{"num_hidden_layers": 26, "hidden_size": 160, "num_attention_heads": 5, "num_key_value_heads": 1, "head_dim": 32, "intermediate_size": 448, "vocab_size": 1094, "hidden_act": "swiglu", "norm": "rmsnorm", "norm_place": "pre", "norm_eps": 1e-05, "positions": "rope", "rope_theta": 16100.0, "rope_fraction": 1.0, "qk_norm": false, "attn_scale": 0.177, "bias": "none", "tie_word_embeddings": true, "parallel_block": false, "init": "uniform", "init_std_qkv": 0.04, "init_std_o": 0.00555, "init_std_up": 0.04, "init_std_down": 0.00332, "optimizer": "adamw", "learning_rate": 0.00276, "beta1": 0.9, "beta2": 0.95, "weight_decay": 0.022, "lr_head": 0.00555, "warmup_steps": 523, "schedule": "wsd", "decay_fraction": 0.301, "decay_shape": "linear", "final_lr_fraction": 0.0, "batch_tokens": 32768, "max_seq_len": 256, "doc_mask": true, "z_loss": 1e-05, "train_tokens": 267700000, "max_steps": 8170, "dataset": "wikipedia_en"}
MLP neurons of a small language model. Each row is named by its layer, matrix (down: output weights) and neuron, and shows model dimensions 16-111. Each number is 500 + 50 x the weight over its row's rms, rounded and kept within 0 to 999. Numbers have three digits each. A neuron's up and down rows have the sign that makes its largest values positive.
A block is one neuron, or neurons of one layer that tend to fire together. After each block is what it responds to, as a language model described it from the Wikipedia text at the highest values.

L16.down9:491488502543527469379583514469501518444495484510561455525573498506468516541505524575559461512575472566550482465285451496463506495445512565456490507478500465491479465454460471573559563481419452469548543545584394469600483509471569578480533523548494464436544500468465525381488489572593523537
L16.down18:394505435530515533459381511453513528511504467483488500524557450567605502519518531499531469407491467544513489596609445452427525538476454574578454584439482502455519597593425454460555470527406466483461463449625486446501413488511506460443600490472454420490563489481446456485478604551494522464
L16.down30:461500520454565490516424494551570587500520522541529517514425460536448393561473491512509515543631461533553537510471477461562445576503504417506487539495513530589391493417565494537531520456481543449590506671540562604503600436569537514600520488429494498479497512456603482472510515524477494471
L16.down40:528522536489427484454521468591387532507467544603423532503443503533436464439532540455386525452452472506416459506451526499490575464474460490432518493465622481463496609405456505521535515454503469496500395540481554465482468529516568512448567596569546449451553418529508455509465545447484521441
L16.down193:444456567447492399545468477518528500488521479504568537536497442487575480395412485514503435534555515536494514496506494450473442437551480475436480532527400463580403514562444605631557483516542464464480546521552488472354517409525508551492503501472513507494488494424530566497566610435492520543
L16.down208:444512472379577453397452500506555597494466539563511540444550499520531586533487444427415465467566479464452411457462608530421588530375514523496367515456541496433530487513492442446505515463479505412438475554432496559458347408449528541562530570515483478536525545471502583499536485534541497473
L16.down222:515532513421470525499561421484435481498542622490512504429528478531451495526563513525596476561635425409565516447407519500535490541548440465424497504445475552519476509511548527538516552507470497494494626661434533524426486521558553446539561574502539485482516618534545544455496505453506493427
L16.down243:561532563499550523413551428483505469523562495477531489403525466520508492581452445529552549515444482615574509531570541512511501550512511559553448575516397570409498572403472563499487487552486570440410519491611517504466475423482462604457430442538506510579476499493423408525492482581518516459
L16.down289:418497458474510517538549478562456455524531537499474523579446544494634479443474428445516465489529515617511440520540569525522534528424481525490459493480463469527521575575432471488451486490440412564484567442569545472399553456451469386470518517457465528415512527467524543400551546454457483483
L16.down301:504547426531382459468439448488486588517469442490501445483530456483517511474486479465469552543577489557524523512396435484584552530544449538477533590563451506579459468496495476609475559479560446460536499645504445508457511537571580443554517539408459464479620550465481529462508510431521509495
L16.down308:445395483403495486440473435503511482464567652484570453466521454577438460559503466445542491460516517480540596488423506519504513458485525485442485453579506463514473488470526437585398515449525522463502560563401517520512466499530562496510576443445583467551548599519511447437564533498532542547
L16.down331:445478516573514500527487448468491516474518452528500454575543425447566420459556352516368460455533557512473372518511614518396525461473577586450461531447564477511510515503535538449485564441518484510510472468539506525486531517474484534423465534490401553555467531531449551479535524494536506613
L16.down355:483445506421498504451480416512502615559544573543482504528526437479500536450476460578532426484626463603358408545436466584491537520497535583449528570501498454532506569518544464479444537480466452471551379669544516454492593573576537462531576510473442517488550517442564503447529496540504594472
L16.down357:442481543460511531515557474496461598570541654470509503591448409516500501524502530544463431498508460528453502535391592552526467556570509496457520587444457581413452480559575509489490508576570478538467440572446604429430615585550478555523519454457443527403517415483487478429459551566462409514
L16.down405:441438403435548525461534504508511523611510451479460501533481478522542594505595401545450498463464474426466473563494492509517525436399463465489556532525490414442435536482505396554482536543496528401572590516522537477440511540514543514495463611587384590487464557497525458551492476383398453472
L16.down430:488434468393472482458499454523521483475452432499557409487415520480509441611555533559449501505550473552597518485624410474555461490472542475507544456544520529539501513512486533571498455511544512497525421476496507486545535377514549549503443543537527451539496463502570533408450474564541463548
Responds to: Word-initial fragments

L7.down19:528463480563548563535475582541502472508487479560492473453497528451547436506466478473487437454551548494506431558413485568545511573523510450446541421529570472512457413510559552533494498493547591550519504525496559535499465408518580470576520444484494537375523496472503526541500444435447478535
L7.down65:320419524552508557505526434591427539467501509506497566513519460511545473476559402420556568477550597500534480437564510468463550570560524525490485517521557517538481403535616521452521529476542552486485477516489481503520555497578409511507468525508505533452570449519560487528479572443455512516
L7.down90:430470513534599557564533418491453553564476470466523546462456461474538530482438466527457520518463526567493494506503425388533497523486495442382511490533561467548467455550517541528531460556519442577535648589544491534496557496520420532521560476473474524494492545527558543427395426450501501522
L7.down109:498485490569401494480450513579479467418570380430517492503453570565523431526526523422531504487545565446512505446366470516520397557442468505543481472506524504499426494516563467495498500490525538555450510576555457510482417494479480360469505545471516563478503462561573536469520524471518538539
Responds to: Mid-word fragments and headings

L13.down268:467507552595501533493521500484554579477523425501491419489431481461489548452493611533548507568560548517547488497419557454529570500479569501464438547507567525533510456565547484478508520435525494482524389538405526449503528494478544469501511588419417507429486467524444497544442422537385531491
Responds to: Wiki section headings

L13.down50:411574481459566447504410463474508499580499522515472473526537453490528655507485460576546373579501471512470355545405561499510534470520483520493525511541443547477431553516542411467420529476476505577453504595487508459443478573598564461515542533412485544439558462513486514531554608483506532456
Responds to: Sc- word starts, separators

L7.down118:573495509462494531526488583524521429521477486491441505565504500500554590550491531534498499572582553471430480556452597487497478433627407483481436496563522438496538487506603446477565513453498451478496552509496500529542431478471497525502485507520466441468553501691392527512478487485427498493
L7.down171:461544451527467437471546488447558474587468529601523409491515555487524627526518405547537461517544621529456580454514478469459520492523469502506515453426584459493449498485627433421481487490458592448531545501535552457513441498528506482620500512500469498454522520431558454471573590471483514505
L7.down363:474529504412459536551500520428527480588533470422456448543585449528573585456397396542489477476492477414541486496511519543444522550466472567484498481514462490464512576555531451449529540449498437539521447447588570493418465548491434462507558428524492504507548521418501483521568645473532535461
L7.down391:514473447448478497556542504560461501477524495489507559483442525488509616583481563506568527489457475554549438506552457458412556481590445460474473549498455552571561512526500530600458519423466500552552528451497436484503480403540459537556498447472479534564465471484498480561543508574551497550
Responds to: Word-initial fragments, heading marks